Weights of a small transformer language model.
Size: 9 layers, width 256, 4 heads of 32, MLP 1024 GELU, vocabulary 2048, 6.45M parameters.
Architecture: LayerNorm before each block, no position embeddings, biases, tied embeddings, ALiBi.
MLP neurons of a small language model. Each row is named by its layer, matrix (up: input weights) and neuron, and shows model dimensions 16-207. Each number is 500 + 25 x the weight over its row's rms, rounded and kept within 0 to 999. Numbers have three digits each.
After each neuron's rows, "fires on" lists the tokens most often at its 100 highest values on Wikipedia text that the model never trained on.

L3.up754:489512531502492508459547476477492494494491496527537473469494532521496514565496494557498502508513497447450514454463550527492470488550485496499507485539492539501494514469478491463515504498497517496516489541519464477519488503501493486509492501506467536473501511517518484524486514488523510474515470562479471489525504483497466551485487498499512487512493519527433483520433510476493525483505536480531476542513513473503492506517479481517506475436502514493529519472526506534504488465512497541509484528472489497535527539498508502474478525487474469532472463468476495484522472484524508476
fires on: "p", "c", "re", "st", "z", "se"

L3.up861:521500497505514504515480499534505490538478513485514480518517450489528522473497492452526516503518459510512494468500492539523476517490483511481501523470508489512541477509520480516497475582576490498481535539479493488482526484453491493488501538460507501530495502495530537491490489532466512502487490502497545490445520522493542507505486493529500479505496500468514559499524529506488517515503459485535468511483474502527517473483491457476467498468505584496537476460476488545482516511504540507521493513506471489490481506495529501471528547518499514490505447513509508528481524460480506445
fires on: " Cal", " from", "n", "in", "out", " Mor"

L3.up539:507546555458453487505515480516481529525500501509535455471529537466510484536532513484492491476488493462502521460520499487509504509475489494462551509502564474521533530451532480505464446512508498517539529476499494511453517491512468506494458530508506505475483465514483527481483511553510577478509474509489480494498520452504509510456487477466495490459498534527474465505504493564477509529509535527494480510489485487481482495516520508478450473502546526529502496498474531543480515464501516479515522495497461495494488547474491518506542545506500468504511473469506495520490499503523487447
fires on: "l", "m", "-"

L3.up70:490492505551575479489493534509476519482486507490564484537496500503522479482469518490559515519506532489514516498540520510530504495477523537499469470516516497511462496445521535501496479486529476459526484521522504472516480513449497465470487512531565507479489471466514499481525460507500469484491476504506535501482497488494505469458502533480533457505517484462516545481468490489485460483536484525508481493532509500482485465496499531443478494489519529477541471483473518493509519498457539533526448513526473491474490510529521463472538504520523525510489460492489565486512501524477485473
fires on: "o", " n", "in", " from", " in"

L3.up379:493513528499478498457519475554519493507470532544473503515501504446480480457538510485513515510503517490535528532538486500518505482484484514494530455512493528517505515500480467558549503544521458500486524487496482488472482536489488483510479546562517509502517486470487489501457475512500527482506495544488474537531499490497522515490512472512499498489485489503495494473516453506430474490540471501519475539497477471502476503530531539460436463476501528500480506483472501503486495513516524507502466521493490492498457459509488509515571542493468499536520474509518543509507455508511505446
fires on: " of", " such", "em", "out", "er", " near"

L3.up1016:513514502480506537506478511479477546477454508524545469498473554468505482551494488509495508521498447514479533504470533521533527492527513508502516458504529530478446491486521516553477481513460527530499509489494436483512495479484528487520501499528533505485524509499471483465533524545541494482519510523489533476503483511510505528502535497512467506518552489520528521509497522481485493513524493490470512519476507467479528477495473483481472480471483537477496524480496505533472499486510502467532458490460497477518519526503521461506505536478457465463447467497542469461483460518505483492
fires on: "B", "re", "cc", "st", "c"

L6.up961:484518491512499488448470502499519499526503498458544485508501532484527508549486492481507489480505504532507532472482490541529527498500486507490474519505512491553456495492504485517546518512510496480507495502475460434527528520445462501517442471483501501477511512509501473441481500560508526529456500504480462539458473492500503547515495514539503506479517520490537510479500466503520494548492447464535477537481480485497457495475524478532525518484529512497468456485488504490469509481502523496477463522483506493529499550496516492515497503484494528501461521492494464472491473580530498489
fires on: " Bro", " |", " Mc", "|", "-"

L6.up989:495550528484523518472511525519458444487500516493545487492511497501505448488549500474497537488452449520530518505474510547506480521474520479523517496521514472461463537493465509515462461491511549511529516487491533455486499474495538482530489510529492497510509475506549500508502512536504485492475451486523523483500479532506448538462519465558509511472499469472526498509540475542497440491517499460514492466503463520505513497476463511488470497481506536490506487468498474483469464502555515521518486521483498507495473556502545483451458494526492476519454509482502500541489490514531497507
fires on: "th", "ch", "m", "est", " s", "ast"

L6.up207:500491529505491488463518508507550499495463518510514535525474480496501490554530542497493492495532503516487524557515506505527493487459522458511525512532486501479491511483421479465503502476511502503501544441501488482513507540469511561497509501483479549511520482529467489495551511483515449504496450507450450528496453553479499477503504512485512500523509491531479501440527507505509537517440531476543469502540483471485470462505495473501503496485501531446469432528508527514538480488502524514501509480491508509532537535462493520469509532476506525507471502507519466495493457524518515519
fires on: "-", "/", ":"

L6.up306:492487500457480530480544486554504454514507530487536499511520461507482472561569495485496488491476499526513504502486461524506455463452507536500528491526529512509514487472462490500545505501495488492493507475457506487459511490502509512530520500491497528526552489500517491493509489541499508521512444467483538512534497490470465500461476494501456515526478529494500496510488499499461469510467505466525497531501548540538551513498530548484506486473528526505487504485477527503520494483495526460509512496519512488472471488502506504497453514516463536534507482485489486562482490481537483504
fires on: " child", " im", " vill", "m", " of", "ative"

L3.up84:530473519517460542456522476500462496485456513490545489490534523467494487487517506502521494511458531510507495525498498514528493522493499459473539488483524506541506522426514503557456528491492475537503551457484511492538476471479475490508498548490528505465447462546489509443509516480541517466500466540476505521464474496487504509457487477504476499475518516530472468524535498516507511555496521467545494523521509494490519530505515509465426517514524478525471470511474495492493506453485518519497483471476456527523510482476557502522508511499531504479503493470526522499466487491515501488
fires on: "c", "ber", "-", "m", "st"

L3.up1009:522493496520522509475529540475507522521510505469522504515555471496455508572552470467493521518508513514493517491497457460461495449487443507524522514538545475513484494485492505531504454481524446507537489522515496501563504502482511519497538522455483531513494490524463514520496523479490549514499476530485479525476500488513522478453486445526517488481497520517462484515465456497492496536504485511519519513462463517493505475481466463509495517473528472546512532482514496489496480509504549509506477478491534505476511551406543463504529487505514531489481489481485512472518480495539523471
fires on: "re", "ubl", "ov", "p"

L6.up156:498470530519495514471525527501511446519470524488524477530530519491501465503520528541494467535539460505513495519502477502546463502470476451490502482535497518536514527475527449511485522494496490502519568535497552526496498460523484515495517523475489523493464468517497488503476499507550504436490488526481482518495499529491498501477497506479502494553514503461508484454474453529512490492425504526529540476521495512519504487501483481475448494511483485507525448523487470529486494497496476553536474460470498522567502474458498505494542477481489531510503533536515500487530480546510519518
fires on: "-", " R", "re", " 9", "et", " Re"

L3.up35:486506484529480460440463525497501524487506516501491502482535504481481508451518523478497517508472466521524507464515498509497534480495485484460500491534519504557510500489489476548523506487551496491475520480471508460448511484495473474506453485492455510520491464470506509493478488521548540524515468484508523471481486500482494504514527514484526487481492513470523507460473481544494508518486520478482514481488484453515515540470507541518487520487539509507504458463492497473437526503491532518492493543508522475558405533506512515480501473486507489443512520525518474498477491481556485509
fires on: " |"

L3.up587:522540517477536468498454493553537496473490494477505501531555488477506456491522473515500482501484478509546533494475441488544463505476536468483494483527504500520481487414497480519469465475480470502510520491464506479461505517521522479502533524490507524494557480489544501470420479523528547482435491467497463506533504523520503493496482500514493487509530490506497492458505500514473494508490467500461473526508522487482508445566527546489490493485518514543472494458507498496508478499497520505506470489488561505511509511483491537466514509535496521536496501461517505526501484521511502483
fires on: "al", " and", " or", "r", "ir", "or"

L3.up12:499501520523527523452535525488457479497514486488489479505550473480495507460486471516522548521479495473502538489513508522464521467546481461457515476526469459508439497470498490530475502496538447462481531512478513498481499526490568482462492472518518500476498479529465516490496479489504548506507471521507475513479496467526515489529466520531495495487529494545494511496476479489472473519518481528511431530489507497473492567484539530493494518533513507513498549521487502520463490476507564517522472498476494510471509500495500491475521515518500501462505482528511509500538485531534500478
fires on: "r", "art", "re", "rop", "ut", "as"

L6.up574:471481534502522486462487544518445508519498542488498502510500495456475494506497514464544517503487458497473530471429507496499486469526535521449503481492517456517502527490513523474497519488512475495515511508529487491544496510479497524480496505464490504511486500524521518471468485509496517483478508490483516595489496514474464518478524458514466478511499488518531484521478472480494541539496542521484488495503541454542499493507524461475526519512514491503512506461499504511467505467500488535471451488509450460485504498484542530432457508496506508484484492476538546529492484501514482489
fires on: ",", " a", " and", "),", "ian", "ard"

L6.up234:485499521528499462470513469488486530494495460475515486555544488485492529505499505478511531489509494481497495457494509477529485530523523500511526518502526492514497514500481476523549482499485451517546527523545527472527520504506514510468543530495461497548488510507521533505537522467480487496491501506462487466515498458481533533487491506489493470501519463489497504472491468486485499518463489503535493543517459515469504523461474449483499524444556529491532498452490506469483475480491527513494540538499492477488451468515494504495559488520495494503501478505470519472471496482520455472
fires on: "p", " con", " re", "9", "in", "re"

L3.up199:476495483486519484497494478476496515534511505509556508512528490513486450505523503463530469477466490501519484502499490533497503497483496482518520488541522525544506507509481494510496470520516527555503465547489445467454503519471482527499494538523497526430488497471520502500510510481505553455521484551469489547526493487504456522497521489483521487491524496489503488480524492470494473488472521494484485509492532489485473498548538511504504510487545518508493512514532528564469483543554501482496462463496504468505518446487510489467495524561534516492499481502494523508513455527479491523
fires on: ")", " in", "y", "s", "he", "ou"

L3.up583:486554504549520503490445510510535483466459487500489480543505557527496460480512531470469514478443468509565496509473484502556474523474496497518538468483512497540499466453500517508503490522555464518485497457481471490475497488484486536479498504519523514522484494481512535508477456500526495498480494476521524579520513511475484477491523501510497517533499489516519518498546488507463529530499480481513494459523468477470524489525534512485479491518490547480489457513479504517475510499496483500455454508479517541553496458493499540477479530516479503482487454503510486516495535533538482498
fires on: " \"", "or", "\""

L3.up651:487480487509469477512448510537442541505453507520533536486485557517482505513482512533474493517489492507448471455495467502512511496519485485499534505512517473522515537433485513530500470459447507503478503512521501461490518513509525506492491513500510529479440515510501498486518535485482552524492462479487520481521529511541447496510504507469484499486484526518507507499496508482505501515493540524490496490512463512466494521508480506483465482502568472539483486487489494515535508503467485497479472534496524510518514484433516537515505540503495497510482468518526467479493493495504496505
fires on: "in", "z", "en", "ens", " ="

L3.up304:526518499461507457465498529516496534516478493503503496482501510509516503491562515490505501513527429517512494476465518510490532489518550508491517503510496518537500485464503502516444485525509460502500553568496490467521524495479464535501479495504490509499478532486474504457506520525508459510491479494487528530483491472509479496492477491559512445500502510459474464495483539518506520484492477497434496548509515509491523510478472439528528471527538477529474523534509505489500487448511537471511544482506470532505473513476544437485517514519492507479463485486477502517460505492542517463
fires on: "al", " the", "om", "all", " Gl", " Fl"

L6.up351:444554504502525509488478497506443487510521500504516490504510484485478536489503506514507499500482431448481490485503553521467504457531526478509471497516557479497460472482497537496474516492482496481503520539516512465512517492528510513455476483503504521515536485512534489491480486496514497491515453468483542515505503474466450502516521506506483486567517536495487498497472542463517483477491533503506495502517517448524514505515507481478493462473531496533494484502507476518521475514481489563479446515476464494517506509503533514452484501496497547519493511514533510518481465485532501519
fires on: " an", "),", "al", "s", " ar"

L6.up561:491519500474503485487546482499439493500459473539507545498511527524502423496558506449487537484491478508519541476485457551475470506475465531497484505482495467500468522506446509483488489506488515480526534482492520488449535497520506512495484535501480514548460467537511501491463482489458515535494460543518533505490490517497483507432505487549484531491509493523491460523513505535479497497504492478491504487509513488542536516517507476483458495504514524530482501506480510535484504463495548529508514546472517501478474508444533511487544521479487515531515474489509515517496507496522506502
fires on: "m", " am", " im", " Am", " vill"

L3.up983:495492492471525440479501485516493471523506534494490536503519530468473454523488481495493510507521497494516502441483505496538523511513500498498557466503509454497493467495496483469477536526477505463515515498453485506487553538520508546483494514487492495464516490536459486496461508492519539555463488484471492490509464472530484485500507468464471475504523494515509493514492548554503492520489522480464461538461506474484476507533505469463522485513506534534449471502496536486480514513502522524505513519486475517474492493528509481498532552473480510493522487514497498464552504503486516465
fires on: "ol", "ire", "yl", "ar", "ra"

L3.up604:470514516465517506424497501549474532491486511494498521533535506494429503531557535466497521540500477507515484519458469491495485499494452547545519495486510475552542504508467507503457504490504467501474508521499531507483475505500508534481452487509498514436534497517566484491429485483510504481482534490502516514474522488486492492484502488537473483542461494522456501506480497500499497533499474509515469499459509473481575482471503558487523482473502536510478465474519536522504498482509488500484490512514495524505481532495507518498463512536514456489501488493489514547516470521511483467
fires on: "or", " an", " to", ",", " and", " near"

L6.up766:529517533522455468476487476501497500505479479523522510500545523540479513543542479496513499528459484488501490478532533474463514466514487504506502478522531477515483453483502513496546484511547476511489497477460507447521497511505505464505482456498521533520484478462491497513525502519512515486513498528514460507474521479455515531476541533481520482489510497490530479500497498501454508478471521511558482495509436447495478505488535526435494539524527513502500454497470497510527484480516503475498470487472472491482464501460483516504540532513480553505466518532505521485447450509560501495
fires on: "p", "P", "ep", "oc", "st", "^{"

L6.up1016:461497475443493502536549495475522473490510519472493462536472499519515498531511537427540576511491476471517550528486528510505472509486487527527536519510500546499461490471475524464520454482504490472488544502481497456484522502470510516518509529505500534496485483530493477524487500505522494510531530528490508540511460503494507525506480464519493531460576542484480502503485500474484513521478472544514465498502477469528520514497505473481487471485503520527544491464466544502471472483525533479524510478463545519520517470510497500488496548481461471520510497499506524491517519525530461508
fires on: " 19", " 15", " 16", " 195", " 8", " 6"

L3.up718:461491491494491521493491511492482471489486486465511547504525470477488464493470474495481513539529471498474473455488495498508511527506446481497500522492517485540499487498474485527464525477514535522497523486437492529524539479509525507494465496510448494490506509467531498483469511479548509468455475539510531481479502472468500522484525486528464480499457520487505554474443540533504480513478495490490505515486515487489504495464527468501480465463538513533543464531501548518535501527530514530536502500503490524505472453515498525479482519521513511484505531503457499540503502490489479453
fires on: ".", ".\""

L3.up97:451510507489493448484520489507530553473517490488516533515504520462485460514505520524567492502488491476475523537467520492515493479515462444522486483551491467522485496506498526484481479493519522522467517489471507507497532493512558506492496523525476484463495511520557489511495456514518492514468491504496501487541509497472506537500534499517482519513539527492505455468521465470468480486409525511497506517517477457478510504556509509472464459449537528525506499497502533527515502489526478479489452537516509506489486506511501525460450514491501494519498488474502489495514512514492507486
fires on: "′", " who", "re", "eth", "[", "hen"

L3.up814:509492491538546498483451491508517472496431496514472519559486531494519490504558549483504495513456460479495489506465458450455489541523484483534506474481482476505501503466507515476462507519536549482484536520523494496496488520477510521485485462520473519470489492496527455490510497485524529532489513522494504542508505541498493546491481461515501468534482432478475475519532510526499515515467546465501483508520490514495472538479512537502523497498511524495471506488504491496445506506498541513519510533475488502547461463462516479493498480483490517497484500488495495538550505497484494470
fires on: " r", " R", "k"

L6.up190:466490522529511478480466516495523518567492521528545489515475523505516457524527489487501509509493414468547515515517465472498484470487515496541506483490523544529497484459496510526495526562523494504509478496435529483493485494487509496515512525473481507488467514523522450494496473490565514528565481528488436529452532533478488483488485475507498525543478505501475508480520515503515452496463500480499485502490498463522510587525534493488526543487528499455491477472507497513522461497514515518468508514476477490523491480502529536503481513514485515477502484511513508511487462499501521540
fires on: " K", "k", "oc", "ic", " sc", "ik"

L3.up846:507535489482519456486492497455454527535507488504510541494512502503488451526556494479497472510473479512494488530476476488456517507479511521540524532503504463495507492496470480498491470480500537525478532524499508529470474524486484531500508492490488530479511535504505471504500504475502540479497481509477522487517470529501470494475506472468462488515436507488446507478464528485497471523522531549488458537475526551515502474579526514500455516494518511531468488469520487552485498502500503547542478518496556493514486510488487485485479507492506494521469481457460490502510479516485536498
fires on: "s", "os", "y", "ary", "hes"

L6.up1023:496511442480458534508550508464468483511506515476501505477512491488502524495463514527518517526488513514507492473475537500498504502508521507535557483512540542502468476515438503494515486534476517511490519486499482482516505514474561444449528545515471541540523466541534528515490531517500491449523480534483504477497461496515521466498526480486520512520567491470475499529523494521506524509482479464488510496538496530511515556498468483499482473489468528505533507481476503468489508498492549537522515491456480475518503496481509531518483493519495448454503545463478505526469514476499461480
fires on: ".", "re", " United", "9"

L3.up431:489482487535497417468486497535525488482502500519476498491524455546556482501525504500489518525494495486503523483507461518527498498468488474481508488472548492537524503508497491498471504500557473502521527493445494465457514492501492489507435503494487506488540475514504542477457488471520508555534503531499507474487481520496543496519516490468516465503538493476519508462517510523484533528479511501530508494522488491496517503476504466506488488495534504466513488497476531490477518464475553511503514527508505497531424527500505463481543534476499505473509483499508501503487473506546457498
fires on: ".", "g", "ac", " |", "as"

L3.up106:482482519517514522508463503543473501499460551523540489517472530479512506509466509490508472530540498519488490479506488531505538490487461556588497478491499518504508482513516525507521484538445501521485503478471489506530492558495514486508481489514515484513465520545510522471514492524511514488478480482488527482550460509453474488470524546473497483520514488499549526491477497500470490485525492456542464490453495487498510468476486451490439541456475499494515504528495484521506504525513502512485517504482527512456531495514497482505482538492522495494490476527498526491481497512486510449
fires on: "\n", ":", " (", " to", " from", " -"

L6.up699:480508514484546495479492488467474481528517495522514500487498533472441497513488492519544500491521477490491489487476504543508555486528489475504501468537507511493453512511489498450505491493506511500510504501513515443509505494475470514471488528533450504505495551507552512510467464567538503499513501533461533523510470494500483496532503522524490457508505469501531536527496483524479504503513526502515469500519490477507472527464462480523530488485475467498472506458435524486501555515458499521471492509450506495469497527516490546485468487492478506490484514512475510513504488515538498490
fires on: " |", ";", " name", "′", "c", "ength"

L6.up350:489499513439531484484516513538517464499519528533471488494504515507487493554500500516515504571472455537502509521484475458500454498511514510500472520518541461534525544491476499493436490513469440517537503466477507455487491516482479485474521496497470514545506451517509494501485516538489531540518488508477480515490448457473520512512523498535468456492506494499466534493537497473463484485462471475460469489499504466477508492503483485532500493483498538457483512485484492482508484480513563472502514485499491472501499478463500516487478454487477541515501488517508501504491442484541491527
fires on: " St", " st", "ut", "-", "ig", ","

L6.up593:471523540477503536490539477506443503523513464522495490526485540519459513493541541501494503531494484478466504511450475480542491500487503455507472461484516473513527509493500496454484466494544495497491511493451519508489527505532510509468513554481517494480509500483502480501443498506541471451495525502467505523499517472493464476474516463480515519529480519520498490492547482465457527527497531502541471521488535502494491496498505458470500500489530516537508480516487463512469501511502518478465503520503485494471528483496505517449507490532533470478513497501531488548503489501502486466
fires on: ",", "ly", " and", "),", " also"

L3.up927:478515514492476520507496470506501470506477506491517494530496524482509466480463515461509515454486525521532534476525501497522481492540496493491476444480503497516449476494484502485470533504512482493512579467474500460493513476513492566468499517499537515479481471472533512504488509525523533520468478445510507495553484485491464475504497513515465475499506491471518546529507510500494532512512453460501514496481532485479519522496479538469526537502516500516468490477490547475510528497497509541509451525476502532480488493507513485466505495480507500489532490502530543525520518468491535529
fires on: "ar", "an", "h"

L3.up89:461516532503527513517504491527478498527469512479499495517504512507512440504520477502532491501508484517527530495510472510535512499505517454471479487516490528502492502482501520550482502492512490533504508476498533485488476478534521493514491526538454490517486498509554476504469439515500501521493486530445498513509445542511495501504506487502502481510509539453497479439504543487484505497488443502546546520484482492497474485553528511489519486512575512492486504483487510498462473495538588548515466499511524482506496457489513482465526511451481502530492485468522532524526452514511525488
fires on: "as", " charac", " al", "a", "ak", "at"

L3.up756:518534510472518514504493480493460554517495506484544538542473576476508509530452534457515524497503497517554483457481511535511547510531512512475491485495516500493481481485519519494446449490537500482508496462493492520523513485481459533440451517512521501417457508481552521457489479509500501521508501536490499531492481503481505526501483533555524463476536506497455501448516507498501508513500507471551510512504486511504577510528465478515491476483486520494477504486471523499485517480500514490495501425497510500501534493500535506486525511541511491490539463484497458473477499498491481473
fires on: "us", " On", "c", "b", " As"

L6.up462:520503515529495520485503462521478507486470490514526491537490513490477451473532482502497512498501488488519527453504477527501512517507414491495535526575495469518498495481519500498485513463508451482500492518522549496531527515498503464480500502503445539522483453462528494503509493550477518533523472477506499505483496509492488531511517505523501501522529513521527484531478512481499524485478545453520497468486474498566530529514489505468469536487493478554499486504497453475492486428447472490492485513470463490521518527478498500500499462542552511500527522495519491512449488491530525491
fires on: "p", " Party", "P", "ack"

L6.up163:520551509516501528451491508497479532532493493508485505527514576507499508473458498500462501519478513483513492480461533520512479458501505478489511474454519495491482471485522496500474531512506537487476533486449510455487486479502503468500549523480482544488518522449533503459533486488480539516492461520500467510512500480560520516510491497465469498517499534515552487511507514538495541543519467500468480500520492515507483497508471537456496513502512479491457517496517506499530505460469545531523497466482534523537488524496493537492528489483522495494468530480508527511445474470478485490
fires on: "p", "-", "qu", "l", "ult", "ar"

L6.up426:477485514530477500501483486494481498534496514498542487464466480479505512485508511472504495469479502489469486494507523471552515483529505480523494467471560483546501501460499499534513552512492530523485561550506486488545489498537495477510518517555439492508508539497462511459492483531527549519461443533515500501508503514493491500453473498466456474501485510489528507472528481472455470511484490485566557492502498464452493520470490501492526517519518506499516504492509499534501532452505490521483491543442457491479495494453488485477512499510501527491478508464476488495494498488514505482
fires on: " was", " con", "–", " Pro", " ch", "20"

L3.up740:505486516495506445511507484486533518517477484510549517510503517505476489525515496495549537498489495489522498501497452487454453509543488536513516499517509510470481516473500501473481527502514478512508506531480479444493495524498508522499517499525493557505503486499501463501501477540530565507495509487485522526494477468503460467546511504546511513470505536551446501492491531476488497511515507531457502532491481465497492472506464561463487481482536505521517485495513492516508474530424560460528477521500519506536466521435492527473480498490490483506464495494508502495502517467530497488
fires on: " to", "p", "ur", "un"

L3.up368:472526528486507449491471534494523487484467522487499533475515494468475456472526514489487450511504501479476540548494476505520479486495487489498489530535519496501504478532446487559514459481506530511534473533502484502493483499516530463485493517551469524476518483474536515512429506495471486494545494582473479520506514519498522540486493505506491492489488495495510465507527494494505449458510505496563458513514549538541495478543491492508483477447520500505563499462492529554493510497493494494518501483516508527513471537483503501493516501475483518510517470478506494542498459522497514471
fires on: " of", "ra", "en", "er", "c", "e"

L3.up267:511513463472513464462486534501451498540509522523518532537492504500514484523475475525532512539533506495475499498532502483518520513538445534518507489530499507532490441472461563481483523530475476518484490473482535520491515463504523475486494484518521509464476511481517492483464504482543527452493474469497496483456464538485479470523496523544470478515513501455524493488518516486506508505505506532532478483471497492492511472478493498481502531524521484521466471536493502511504528499511527575486498520500511498454503525519468495481435525506569484506493498536492516481514500474488498449
fires on: " was", " he", ":", " the", " it", " and"

L6.up473:522515536505533494440479493516478522532486487514513525559523467453492481541522501479490482472531426505479521529508484534518470502528492535499514525500477497475490480474494540471468483516490515494512460520478522480493502503517495513485525486472473554494506547425475481488468473546461503521512475495501497519504492508525469498486503541522470491525489505487520529480528528480513527475513445489495490548492508465518537485487490514520505526457543524534498512491523509495482471526521535527474457443465548511459508510516518510476524557499500500461506508477480486531479467545491466508
fires on: "ed", " l", "i", " ann", " or", " and"

L6.up465:498511527504487488532475510494512530498442495450555482542519558543507486514486531415525511535486515484480460504499521542515497475471480485545482470483531495481492460444480519509507475499551550489498499539509512501490536531455511492482525502531505493491503509492522474488489463530492505510500510497498504533517446493531495534472500481522511485497519532496490556465532503539472512494503497515511478493504452455515490466472501512488449473445530521526468536507488498504475493515459510520501529514476536511562453486461492514515514497498492507513490530530510472532486498513511451486
fires on: " R", " is", " cl", " cont"

L6.up1:484489479495510509479501490522501520517536500476525487485496493480501456461483523519482508514526457511499492510460508469466479525502497519474509521533503466520461501476498496529506550492520502482537531549543504488498520468519492515497521486525495499461482490528454531489525487488548492499524514522491461540469493536472472530507479501467501465487523507535520511474554528529522474526497531505505483528475510457538473564521504514521503554529486493468505481472501448519464499457477477534489449512494528515509503477462466532468536497488516513502469499514472479575524493511509518504
fires on: " was", ",", "-", " released", "ine", " Pro"

L3.up48:457491486493532489500526523463525480508490517486518480470486491516509505482521470491532492520515535520519484490477486501552525465434536493492475488522517479482482508488489552497450516519512509501527521482460484496493532482484541507496480508478495509498482496518509482496497496475517484503500479524477467468489475536474483456481550497512534495500502509499501448466514527512465540508524521525541510510501530467513549478516511468532532525470492496494481447520436521482506515440502500559480508476491457542491478500502508498464460474537502519489464442498500579513492485525492511463
fires on: "y", "p", "ec", "-", "g", "ver"

L6.up78:440543496480473470519510492513510497559504478476494472504462493487472498483491471482497483491531498455510534495463499488555450519531530490493502475497532504507499491524439505478502456520561479503539488501511482468508483494468537542496553544503511500503513486497525480510477472530553491531515494531468508453518451505491524518501483473515474525488515509551461517484532462526495509494472535514519507541514520463482476496528507479486478472466502516488506470520494541508489489478490496474480510545486541513523500457476496505486522525531520512484490464494496510530504478546525434493
fires on: ".", ",", " 15", " 16", " 17"

L3.up437:507480496531538516522491501520480474505530475493547566475500494507510499481502478507516529503493488448489490470502492499554513520520470491510516503526520522494472467504500495525518469539491526562504526479502520496516508506494546483505480520506544506442493530480504504496481516523562561468487473515499485485536499485467509524505521527515460469472495490527501545505488486482502487502465501474538498522510518498456558506480469469523510505437493480492526454486472467523517489498498493534501509509477514512485482479505502492484512507539535501495505484534494512504500499511500505520
fires on: " he", "ociation", ":", "he", " it", "ome"

L6.up11:497515502475501469506506510497515506509457512505526524485478533495519473532499459531465482489493451472498471482488461520548472521503521512521529468489550483499516494477476501522522507508528523492490546521501529445501532500494519523483527531495463560499471500516520510505512487543455532473475440507515494502511543545474475519479524500495492490506508474429502556503527510528497511494530482469495512523519477467535478486467513476504493493456568523516509503445502572461534484494458492530475495567496490511522502487519491490505468496487496494507523486497529493475505500508523472499
fires on: "ro", "el", "z", "en", "ra"

L6.up891:504536477516502527491526489542511509504512441510515512516495518529484498512546483473504491526523523545496513520488489471500480473554510569516496478485533473486527506505487477486504548489496474512490525483504476494526487489485503493496552533523526502508525474508521476520516500462491509518526500463467497516503481546467484468546521511528454489478491496496442486521494509517453539509478483510505484551509504463495486515482467503496455518493507525462511491537519520483439566494469462510477462491502523542515509505424527511489509519467442519516512464509477485541463500511487499501
fires on: " man", " Port", " con", " Man", " K"

L3.up575:524509510538521478459479522460477506567522570539498491518496513512508495490546507484484494492515489480515501540499477512477508489474503493507503467497490482497481503493538492513563485500499512514539500498507465516515484531530462477486508470535487494439499499453473478480476466577525490464506474516519528499503480519500468488458494513535491466531501446480465530512495471573501437467502529501538487511507487488461523520500526538471468489477525498494508481505485470540521510487525515524474493472499489493481512507527556534508479477523464526466445499506542521499471503499499441485
fires on: " so", " bec", "ed", " return", "g", " g"

L3.up263:487464480483509526481547494551512513493498508505508540508516518475494457456516493476521505518523474493481494473470473514503500542513442524508528472548548515544506495508438489510471509487494512502479535494495503505532494476519494456495507500505503503497486456485506480490420529489564530483503474519507545484496463493435511514491511481508463491495503503527508542489482499530495482515493457473476500491504493494491501527499513502486469520432540495525521472485484513510488496525520544530505505528484513510494428493484473504465475506561526488483507526512500509534486503501510476459
fires on: "."

L6.up949:502509502497532506486517514482495485499512517512539483529506478470505503516515510484514549506511509501535562468523510530504502521518514489553487554502480510522492496546527470496513469511491493506566493482506515529497506528514555496535494523498468523465489499452484461453528530533506488481509516571476516497503489483511500517495491501521497491482502453466508491495499436485497466523502503474501494530492510513486523539491473522515483461428504485476476453478442461483502501488556546515525500443472493503454518479517498526485523532489530535482469497480474518496515452523501526450
fires on: " O", " j", "on", " g", " G", "g"